Weights of a small transformer language model: LayerNorm before each block.
MLP neurons of a small language model. Each row is named by its layer, matrix (up: input weights) and neuron, and shows model dimensions 0-127. Each number is 128 + 32 x the weight over its row's rms, rounded and kept within 0 to 255. Numbers have three digits each.
After each neuron's rows, "fires on" lists the tokens most often at its 100 highest values on Wikipedia text that the model never trained on; "fires after" lists the tokens most often just before its 100 highest values on Wikipedia text that the model never trained on.

L3.up172:121136133129125127142143154112133179130126164156103150105230148100159135111149088152105137138115120157107165133121197077118159139109186176156077134174139130104103089178109130187112096098134098105163145133148162173149181107144102175042132108088148080108078148066142076197091117101103081127114139156127150181088122130078139120138154111102136114134105176107136085111185081091127116174088
fires on: "e", "le", "Pro", "op", "Source", "et"
fires after: " ", "-", "\n"

L7.up469:058134171128080107145074180107105157113112160067159117120106151098141094106148178131047174158092155106143157125085089098176107150158116079109073097149149128130179095147160083139079183114093085132200153123128123119114118130168105175113114137159125121154155178113178166081144158179172099194129114154133147081119107128138160086156161149123054123152121122136071076159115137169160139162151
fires on: "1", "2", "W", " W", "3", "lic"
fires after: "1", "2", " ", "3", " W"

L2.up402:069059136103136117153152159133090158092145146147133118086135120067116126140125108188134161153165138089152180110113103125122128133062092125197177103092213114103174158127101151141147143099089096149104130058131173129147143214156143131110095118175113131139119175125076140093117126131163143111136113159076138120109143183111147153136131076097141157052196116111132156159111109145125108165114
fires on: "7", "8", "9", "6", " Pos", " ten"
fires after: "1", "9"

L12.up683:084150105131108124147117183184165090191167087119212127110092214165095114106140135161154088115119149153126141131155115168100151171103102081082152072042162151073066106142178140105118145179146153154031127104064081105141151077092172117118078117137174113106119122122083153140171090099153135151107151171107094130140112132125137139103084079155104176139167098124135112136101102175094099130150
fires on: "1", "9", ".", "–"
fires after: " ", "1", "L", " (", "2"

L2.up88:066155136154119124112161151152090120081141157108110191031102138108109081127060149173133140163125146089210198111115141096153116113087137094102142131126184104138152116130116163127046160096121096109132123133096154113085076154162172169128087090115140132140143118096088082172129089124105165143112091148104145164178138137106128140141141130115098090113171150140168144168154187145144124109094
fires on: "9", "8"
fires after: "1", "2"

L7.up509:088092111143076147157192104111144157155129095093160187067074128095138099165153112084067112137112124125139156100120111065082138140141122094134100091082134191123150100165144128123156138101101141124101104107157149109133115111117141139109088122120187181122148167126105206111178160105092109154104145138107205108072138142111153120138167125163112176200156119112136129145093119230134133100018
fires on: "1", "2", "8", "9", " |"
fires after: " ", "1"

L7.up30:174120131083177128158103117144181081115159143180160127130117106183166114110081131192164099145113086146063169147183134109151102110131062132087122107089133119090115143148131147135131087117139183165178115137138103088147130088179142111093131168129125089144088112109134078139074052134109133131133088041140112143090164132148172168167162134133130092101138175097087122131085174125082125150123
fires on: "9", "1", "8", "7", " As"
fires after: " ", "0", "2", "1", "-", "."

L7.up152:107165155068110113134142074110102188158087114189126131110101092130121116148089152181086164143169144098050115089150089145139087089090097114096146104129093124183138069146147060186148087124124153132131138163157129112142142163215176176083181153157168162148122147146152161100082124149128158148056118157106099124163123174119116123109090117151112095155133128145128130146109100120191131152094
fires on: "1", "ly", "c", "cu", "2", "9"
fires after: " ", " Ar", "s", " ("

L11.up723:094139120098143089043103138100142069217145091083146174080158125102070201125088131134151085161131143095111162142127173121106118105133118126158094139114118128137118164143083200171132195119097101140136044177180157113135102103052186172147112134175136133178131121117104118123169120148142149131071138130094103079160075210148138146110166122093110083148118152147143111141094140118148142138112
fires on: "1", "7", "8", "2", "3", "0"
fires after: "2", "3", "9", "1", "6"

L8.up332:121116087171116126094141158159090113128113164157164081121122135141102134129106087104142166131171099135143106113125127112145133196058107135159145098120149113146095107121105180104106192140104068059122150113083089094088103089168097203136193140139134128154144104097092116104151134188168142121137087183146118106135143178143067158077168044120082189088166131158161177116069145113113092125131
fires on: "\n", "1", " |"
fires after: ".", "==", " (", " ", " =="

L8.up611:125122085143130129120145188179082167091059181123148155113089132187102130096123140185138127117118156112037075085131094138140124140152117118140117135095118141080153174156074130127108144087161131118123156104096145145180143098150187104080121129141142140118170187080096097055113175114126102115138091083148122160162128088102207093127101069162121127114120194140106149145075051169173113139124
fires on: "0", "9", "7", "6", ",", "8"
fires after: "9", ",", "0", "8", ")"

L9.up138:175134111156154122123113098161171099164120166145144121146123144137066143130189121067113097118117104122101090173154116128131114203164171159118062127120132123087139111172125153175111089113084066116197144131166097142156135188133216089163111136122206095071151110157126160191058099163150174154126082092126153070091123122106060125126113084132141135087113156142111140114125115103125160111095
fires on: "-", " |", ";"
fires after: "\n", " ", ")", " Title"

L13.up387:069112114146104106147135111111143120122086129119096107104092142101159122137141089135125124128116196117155106158149061106153081168126152119158093098087123120160150159110169115128077132046115090126229133111115134113144107116072162166136135125094163120122161151165189119127113109125152189130144169176100098071182158174148160114187139040064123053177121073110133185144107152113122058162116
fires on: "1", "9"
fires after: " ", "1", " the", ","

L12.up102:121093101095167167106145084097189111138156133150176115144125162118141152150122087120114150164113115091116114195103163138121143166137110100157099140116149111136085115144129106162119174111151118085069150112124182172160125118129104151140074147164164136146143195161074202101099209121086146105136107119155145108071135166115130090157065053116134100104128121177120167154114123111126102080094
fires on: "7", "8", "6", "5", "9", "2"
fires after: "9"

L12.up345:163177152129147154139137109112095093122102150120117125109099130110084189138118074094107110066088116078199127154192118103186097132177139135138096099124142128113127108152093130178107160104115137115102125178129102166157184175175109155142154151097129074172188106077145151123103099154104163138174076149116078123061156190181094094102101147182099101093112113096082103154136165135111142119167
fires on: "0", "8", "1", "2", "9", "4"
fires after: " ", "5", "0", "1", "4", "2"

L11.up724:081106125118185111080077173122122145152110158120055132047106153091109130098128100121109151118152135133123107167154128106139143102134176118148171114097197113132138145149117132101110117137114103107112102164051106164159079204092186112132045113103133094118179178094181126161155150127094169174155165222140109132133135170175097135106153067146125172124086155188146131102107086168089144182132
fires on: "9", "5", "0", "8", " ", "7"
fires after: "1", "9", "0", "|", "8"

L13.up713:103130109127103136152104180133154150098131087123146059183084127145156121131145143110158118104156146151109172093143076098138144072094162135108124176134068133064131108090228132157112118116090195132093113107168125125092117107127123127139149098193197143182171134138195194116106103135151145137091119163142133134168171120131049105099159139116115090130111192152131171136076127170114135117143
fires on: "1", " to"
fires after: " ", "–"

L5.up632:060103126155187139177142086062071081153146139090113142126106123187096155098153099180220079188126149089100146099186130119098117134157144100209109124147170097116130099172162123091152130129148155114114146138153125152059093125083078143112130142156107122082180130172149090111125116120107126143120141142170131125150104117109174126150116069174127144135120152075102117167156148087074143167073
fires on: "\n"
fires after: ".", " |", ")", ";", ")."

L8.up525:188156089147093109086159120083061115112169146116124119161090100108111123081144096073165100116109149137152110120114080134182148135180130113120127102131153107096214099181132144168087092192083213173114120158112142139125119101135172127116149124120081123124191169111116121163168080166151166170149162176122115148163083122162073088131118169098083200097135156203143163139108142143074081080143
fires on: "0", "9", "4", "it", "uc"
fires after: "1", "d", "st", " f", "h"

L7.up290:112186119140167112049173173086096125144103158074156158112130106122130103049136134090150086118069171101141149119132093131155143072101170161157164175086153080139136128149122161136110111118119078145198125164137150092086061130118154130139097132181102093135198132101113115099144116138108141088121177123132111184186124174159136187116107047174079105071135167085125138168141090099057054100096
fires on: "\n", "9", "0", "6", "7", " single"
fires after: "1", ".", "2", "9", ")", "0"

L8.up74:128096108106157141140133132062148184128101137158225109097127152126081129089116088191114207097174132124089149132124169093178115162194114127187131099090106178170114127163152112090138147110127144155149116126103105170056130100133080144141167127080143206147151144130129068174116098157085122144140122144115130095103124085113138133115040150152167078144122153108106123121129109102062117199099
fires on: "2", " "
fires after: " "

L3.up456:100165117133112138101136130163134130136101159170085217114150087124102108104139135166130160170172138099174128124113122075134169156105148101127095115073145122138124114204098097159101098157111108060107117180118136081091165130124154207113088121070131158138081136123166120124135067113091143087110155154060140166116086145111204134150140179135147110133108132143181097182148154134083212136084
fires on: " ", " Total", " Turnout"
fires after: "|", "-", "\n"

L2.up646:150139098099114118139102124173151142173082165108141145113107113140097150113108152117174074191123108143136184135126204132084141133142101093057081187110121152144164127141115218129151125146091181144186166173122096134107087124113133115095165114184139122146132118121159092188147106102151123156133127125091108144064150143093128098179095197069094053179162161101148051074035097142145184133098
fires on: "9", "8"
fires after: "0", "2", "6", "5", "3"

L12.up659:128132225113137105142141174106124145120108177180107130135152091159128194167143111138136197161153163148144127134122073096156082130105109146141081102076135116076149102161108152127116115089149076174077127117095102157117177132121114105145096090113179134115209148196153120106122111119143138181079159153164147126101114128148095199168150148070067066135152132148139106117090097153099138130168
fires on: "1", "2", "8", "9"
fires after: " ", "0", "1", "9", " ("

L8.up477:154153098092091122105149135155128120153100158119107159087123135056146121152142150164124139117073190071123104123163161146096040139127164184093120126103143161128198112125103109127146126144068112126117126112098099090086112063121155170145103149150167212120108112119073199153146116114215153099158179125117146114158172067122100077108157087097125156193093089128143130104144112127105139140114
fires on: "2", "0", "1", "MD", ",", "3"
fires after: " ", " ("

L7.up94:121112171139082157166095158114164135158117118173126171107084152141134154130146119147168138124177098165116079146112128116144163167109124135165133115177134148131141117096167087110094187116098151086161101159143113108106153129061124166101200120162141125190114091096182156117103128102137145147159093169179130145150110106169141112105150095082084116214067068215099130070127114205134170131115
fires on: "1", "s", "3", "4", "2", "6"
fires after: " ", "ab", "2", " c"

L9.up291:089123093163126137134102141131107179181144172160145114149100076136148112075155131136158125109110143071078128189142150059141088143133096099098117095086121176157132178139167129108169076178141109189104150084141143129154129034116149155168150121174171092190108139115077119174067163147142152166109090105069135084143122118141130125171140137060109105112117117114066166139125132136128177073115
fires on: "9", "ten", "3", "5", "sh"
fires after: "1", "in", " Bol", " the", "2"

L13.up92:095141113115156112099108109168130130171100170150175086090140118117181159110146155113124106128107182143116168160117158100147123126043203133189091104130081100139077150139098175133082165051111137157082179140136114083119159136119169150106077083155157164126160113136131116124134102106176116112129132149169087165111202098176106143185087159140148148119116158146105133161112107066047159082125
fires on: "2", "0", "1", " ", " Vi"
fires after: " ", "2", "|", "9", "1", "0"

L11.up29:092131135110148113111143164158117068128122184127125129148120036134100071119163111144143160181117151127146070089082098114079072183042069091111094120096131122119123138174175089120187111127116127207119113175121129113164157107128125130136175098139151143156186101169093153117182185140151127098119121163050174143083158091094102107188123107080100106088143160126089091124114134152086086187107
fires on: " ", "0", "3", "6", "9"
fires after: "1", " ", " a", "2"

L7.up612:137106077144145120084136109118148153186112148142167157122192131091134123093113134110052061187172121129153130136141063128112140163107133083150102149075174175107067148146109150150136131132115106115125107137106122131121110120130123157199136158130129074084097170178125136147106143147181111087118073137141165143155112199138161115134167023048063205132157131101113127146119167096126079136155
fires on: "\n", "1", "li"
fires after: ".", " ", " De", ")."

L8.up456:140081131126171128083101125088118103126103151152146150115132101089089150118146095143150130144119140124122054092182110120158131098178127141142131182099054086160130142151061179145122133144104178132116157088088176101088152144166117114075094164132157050157216104112102091107166146157127092135168115157156093112074146136139127051115163121139090163126115167131127156171137098136118149176143
fires on: "2", "0", "8", "7", "1", "6"
fires after: "0", "9"

L13.up680:184086098197152132146080124095116094111134179143107121148123128050108174126139127107159122071161103158129081105102117185149132138088117133161084121143132116088113079102148138116139076137151166065141167147151148065120136198082146182131101168115080118125174114123112100149120086175162146111157134155202136086130131149149084110085078038112148128147172129110125114091123129082163094138106
fires on: "-", " |", "):"
fires after: "\n", "CA"

L2.up145:168155146123122150077180190172151129146096128079145102162135139118133131105057116147049101138131145207114083193156208151114094180127142141129156155107150089170177172108098141139118198125130151160139111158064121120133101082062181126108111105155159083097139129170129128176153141177099080114125106124083145113174123101123116139112156192148167076085081105191115090197107165117128110128175
fires on: "or", "hi", "ar", "er", "e", "la"
fires after: "P", "W", " W", "T", " P", " McC"

L9.up565:086123135135123175106065106126081103113122109150090117056126149107093109151145131101107142123110129109150135113126110149157138145107151112072054158161172120158153178155126143181147132125142108190094118147146121120129103148153108146130142102133138164125132108115147129110160087183088210171009139128119128155114137210136159155048142146105078107172109207185088129118091101137205140099085
fires on: "5", "2", "9", "0", "4", "6"
fires after: "4", "3", "5", "2", "0", "6"

L13.up376:161184149130164101063134066116085085115111133155106169126148102104125156062155111127171189173112111166090147111151101130193160072107108157111135160083087102139131192098135135137101212125110148099159156100131127170144108140142162134105107169168139107097114089107072148053126085082103129077123183195140117091150154112133135158103142101123156109114021136093076158131119162106103105159124
fires on: "2", "1"
fires after: " ", "9"

L13.up216:117137174166128127093152162120145143118167139059129111108129178110105156150093089151131105174162129141144114128168104145098077130150113051114183109104189139158153100099220107108162130109119181122060125141068088081196045108101093064180057108125154129088110197130103093118146088125126152149162156185136140121079129104170186123128101117123143151122083107124176050139126083130122114147155
fires on: "9", "1", "–", " ", "8"
fires after: "1", " ", "9", "2"

L5.up358:132158134145124129133134187078082147104128153092144145111105140109108175120107166154164136205162090171118116086149126110146124154101142155152099141148110099187123181098111136093176195094116083140130153134084113103156086196073120121184096115167156156166120075093128081126169112120086192164119138174123098113169114164080106198064133135055124067136080185153109155154136161139123080118109
fires on: "9", "5", "y", "3"
fires after: "1", "9", " ", "2"

L11.up425:148124182102123143074120131187160078130076112156135130161180110116134123057090127128107102154169203163091141136150154139092117118092157175127140090197095136122152121104194101036089109128108144155115199078193193084114114107138131119128144088116160109129133131146135122072108123126217153140119150136101136158186150171150130131099132106137077174149118088135089147106106193150130152143138
fires on: "1", "2", "p", "tern"
fires after: " ", "\n"

L12.up271:114195173175125107091115137169131130204114146110163086116177102069160134104133078154071216148166152156092108106143144133095100125109184124136108090092107084119118089104118131108131178101153169133110063157097107156129169101120143126127115142179169166111138124120160055153132158140128128136095132117148145141111182161149152113146116105117114193119185143146100106182104081037049086131150
fires on: "1", "2", "0"
fires after: " ", "2", " ("

L13.up213:131140073190154155158100123135072160204126170105100134054151153127102082139137155132113060096155135136125155159093134090182127159125072084157129090112133090140109133137145107172157189099134125150091152165107139152178059129085138120187164137179141155162179163134124115094103121149127159162095116164188181134105116136164125136115140065107131145083134112102109130089118100174106183138056
fires on: "9", "8", "–", "7", " Co", "1"
fires after: "1", " ", "0", "8", "6"

L8.up764:097182116126127137129101112154073051145158160112155174085154143154152129101085116116124089168110069155142164179085034047134132140089136086140157108123151129180102098114102133100135146124184160115155149175099113136083097128117062099123141109183156132081154078138080092165090127150131140151101105138157068113122163151121124113051064108142103150136125172165115085180126134126109113117139
fires on: "\n", ":", ",", " ("
fires after: " |", ".", "s"

L13.up513:133094158092142131085129145230142136144157187182218155107169186132089113114100077089140175163104116033108115051159130147089139104148142097125098130161130161137134122134139130125152122109145170167111126129109089124099135054143155154108106131080120068087083118069112130134104160122090121114121084081178082165160162188085112166133136114152135114122089155174131057132105133130160146179114
fires on: "S", "e", " life", "s"
fires after: " ", "-", " (", "Early", "=="

L12.up519:138190158101104160148057150097090153132122131122168140114103104107159092116127111138151081131114123110140118170136090121101108103139118116144132165152102134088207143099095145149104140113101105146113087149100116091149129185185170056116099131118159109109153108106199122145160103134160203097086123134117093083162126140127073159063116072117096103118130219164167090149142086154111148069057
fires on: "0", "4", "1", "5", "9", "3"
fires after: ":", "0", "9", ","

L8.up21:097156176114124137101123145192140114140145093131122084095149167166154157149111081161093137089084188115091092123172108111180104106086148090183073133086126152048111119146124099099105200146111128137154161115124163124107122136143129125090091075092137115120149130170089064105114145130135101175142173148120168142113165137141158119164227051073098110226101088107125068097102161114146138157119
fires on: "2", "0", "8", "1", "lu"
fires after: "1", "2", " ", "3", " F", ","

L8.up194:046191107109134146101126147148067180085087195159178113128106081094147087129102124115132106128139162084119192185119194104129183165063149094147125140092113081162118124101089160209139178126108150141128125124084183102098171130088090057150101157147124079128166101121188102116150152131148132145158146194136150115091087122113080105143075131109102143096126093208163103159096130140111098125092
fires on: "9", "2", "8", "hi"
fires after: "1", "0", "9", "W", " "

L3.up197:116112149077185109152125204075122051173119086135109140090119133208185131135110116231144143188109142102139105080090212133096117165178105115162114137136114145135086134102080098208087104096157100083084129153131090142140080152156122107133110154129131153087150179115127142113145146171199164111145144153112115124082141143083135165126140114122078128076127153097149106133133131096156104091146
fires on: "s", "te", "el", "er", "ir"
fires after: "'", "hi", " It", "po", " Bo"

L8.up52:110151055142155080102114070178143079143121072131122133155129119090116114140153164144166131118183171145145107113141076154113079097141117076149097151178058133110158105155119157123144128155127127093131105118132168180083113151092088149148150133154196149168199177136209139098079109170134182172134071126083169159101135161109111146063136077088161137103150101144159171068133176159142162149126
fires on: "7", "6", "ed", "ron", "s", "8"
fires after: "9", "–", "vi", " "

L5.up600:122121161072153130117107107145091053070154120149109137159125163110105164117132107191167139129136134078099129144153095117135170100140108074117165159112191103128116112176119111132125115102088146116227121141096156141091096211126107144121135010139124089135132104126106111174122116097187075119137130117152146149143152102194141153135171109127097147138134142106118105114091167235117139131111
fires on: "8", "1", "2", "6", "3", "9"
fires after: "0", "1", "3", "5", "2", " "

L11.up634:075124096132111100130114193147119097129094128126189119117130156139130053130150143132182147115168145133127121127107113175113202105091109101145174105080141148105142129097194143114131150177152105126058108138120156146135104129072098099180098157087147133112110159123043162155161074209094194183130165179084044085150116122131087077091101117149135128087101121115152132110091139124161137136124
fires on: "1", "9", "5", "8", "7", "0"
fires after: " ", "1", "9", "–", "0"

L12.up646:147119148077128099149094101125160158141079077209140108138108161160162084090130172124175143139129122104126141131127114106133147141139085129141115119156167129187198101123128093126071178139111107165187172126144091088161124134123106063154151153169143122120141215074105133102096152100152140064161148114148168102103098161121145110166138099122143093106053089147153155164152113134117177098084
fires on: "2", "3", "4", "ic"
fires after: " ", " add"

L5.up368:131114097150164121134073132123139077142090084159114150116208150075145104120111179159112156179069120137164120137084128098151125114147129170117064143097165074152150091141142133132108112150124099127116137115089139097130132162178146160094058167062102124074131144105098159101078156136194171135107134091094137118123113106075136107105105118084147178107135088105128156172137118130146071095077
fires on: " ", "0", "5", "re"
fires after: "\n", "0", " "

L13.up82:109155119101145092098180114107173137114174114167185106156132094107074124121125150116144121129153131118149184090116115109152048104062125100149108088179089175185140151125134168099070141173125178127113102118189114092095097150185139044113164111177157153144133183149129098120093066133153107124085114131077092099081143155190154144158126142118135079103102170099125142142136149111132144047066
fires on: "2", "7", "3", ".", "1", "6"
fires after: " ", "1", ",", " (", "2"

L12.up350:089122118074164161083112150143132131117140162157153129102168118189068164150156118089125098142082140158189147133130160043132153094114157064111191127157190089127153168101113169130117153064087148097141107132132115104038084137210183127162131080180167126148136117129185149186141080128142145197131133137112110148145147125157147177118160127188090092092129119127139094189121078091114112126103
fires on: "9", ",", " Total", "5", "0"
fires after: "1", "9", "8", "2", "|", "7"

L5.up675:160120094117185161102137127185164182081131202136072184166110125083062121097142085150159102088140164107130137225094106121098136126062105111174175083090173171058179121158118087152161180104120119097127125076094134119119105160095095096104124160142152150099150148111124197081144133177158130119136138120180182144106108163129106165088101120143137089136163119101102138109111164136135097092139
fires on: "1", "9", "0", "7", " Season"
fires after: "0", "9", " |", " "

L13.up394:099127144123099161107155111097100145100113143112168103171090172144138102125171099175175131079172192163159087121112111099152145113000169185107191140099157187136143137188140131115110158115097165095091190100108140142068119103121131130125116134149157115145139160174161159081101085150120157114057159093142144165159143126137125154124072135078091126114119147135130170084100163171165128158081
fires on: ".", "1", "0", "2", "6"
fires after: ",", "0", "2", "3", "1", "5"

L7.up431:128217124139137164102065127101195134126106145084129081143152174162129165143114118099091097134143145162156107181176142158164107129198180132178138099098162148100045162105107095144142133097153088152091106110128123178108074156147119157122112143138147082095102095123152129143172159132157104089099141135120101133070082176140095124158076109143112094187128195088126161147140129132119119134192
fires on: "2", "1", " ", " —", "0"
fires after: " ", " |", " ("

L7.up418:176149103102163099148152139079136150117108138152128111122096140171089118114088085153087182124194176071122125085090140134114124178131101159129083098086099179122096166123161163181111158159160127154085098138186107086164144091121126102140128147081136154147135108151126145099135136089074129099117137119148149070066135067146152098126135163088133125121189133102145153169118138089102158168152
fires on: "2"
fires after: " "

L5.up48:145138153187142098069137066106083091144190099098187139101097150120088143149129115164100098130138156092109186174149127120127101139118205108148153092137162136132145116209070138153152152106158173151107140114173174136088101116144090097080149103146137097088127117136102155186107145205116076135130108107129098172107064196132106153104104079121142138144196140107102127136164164090156155129113
fires on: "\n"
fires after: ".", " |"

L8.up280:112191126094102044149108162114149146140161116115111131152121114127186155093146015150097148124092141167142088128134111129083151116137101158111140089097089194207138121121130121176151183152179123156085093096100109153105137125161129152178091109158140118073162179176140125109143128153179174161136136178118143113139080089119081120219093133131089138109127114161176132097140117143121101125127
fires on: "9", "0", "at"
fires after: "1", "2", " He", "9"

L8.up630:118147133150116147120105173141086127129129196158127122114123142086074159162117127102150161110061157147133143174149116077089099170126116104110134089095130049106087148118184132130145188111149109119134163190105166159088144122076168185071185122019178122130123110134146080124074151168160175148126132165174110118111136115168092098134117087139093091087151162097140095114177150076197165160089
fires on: "\n", ":", "1", "-"
fires after: "\n", "\"", "0", " code", " |", " ("

L5.up56:051124136154125164060180106150173009108168116116085175110136136147160117160153135102131085074103143108101165135111114122090100128091136175123102111128157106082103100190184116119088175117120060100108175165110139150174127120118138119169146109112175062081125166135118163143135116116151104130131178122123168154123101106128113168075137115136107160134102079099072119151076151147135135078086
fires on: "1", "2", "or", "v", "vari", "n"
fires after: "2", "8", "0", "6", " L"

L5.up142:136069195122123149143123077135081102237135170166150166127090083157098208090126101156153104125128085117144107114137122162156128117106151072095088122129133112142111160096146153121108171132131107078115083123126115086138126214125128116154085155108163146085160132166108135112146182144127156106129075133103069061134123101140157142159113163100105075118106099120187069142104143159098120124067
fires on: " and", " but", " it", " he", " It"
fires after: ",", "\",", "."

L7.up578:153109096115139041164179134145141097168121109130153131146107147085105168078115119128133138152115135083080121140145113158183143164156121146141116156083201114154182090121115118119149106154157097104171151158174095122133151111110110096189133089130117146090194133139136194081092137136151089139151159199103165096117144076148156087134118096144155101149096140172107158133123077134173185178123
fires on: " ", " |", " (", "4", "3", "5"
fires after: " |", "3", " ", "s", "2"

L12.up712:185172128078115127150105152107132103162121162138157084086145126126128131099191140128124160141171154108130155130138094135187077123121117174089100125080158192070150093093129182147168131114114117093153111087159109109098092075110150141096100186133108080083104151116108141143150099106093116149061153110126115092124118221117096145131146142156141143138166161136140111157137096097125116137125
fires on: "1", "2", "in", " First"
fires after: " ", "–", "===", "==", " (", " re"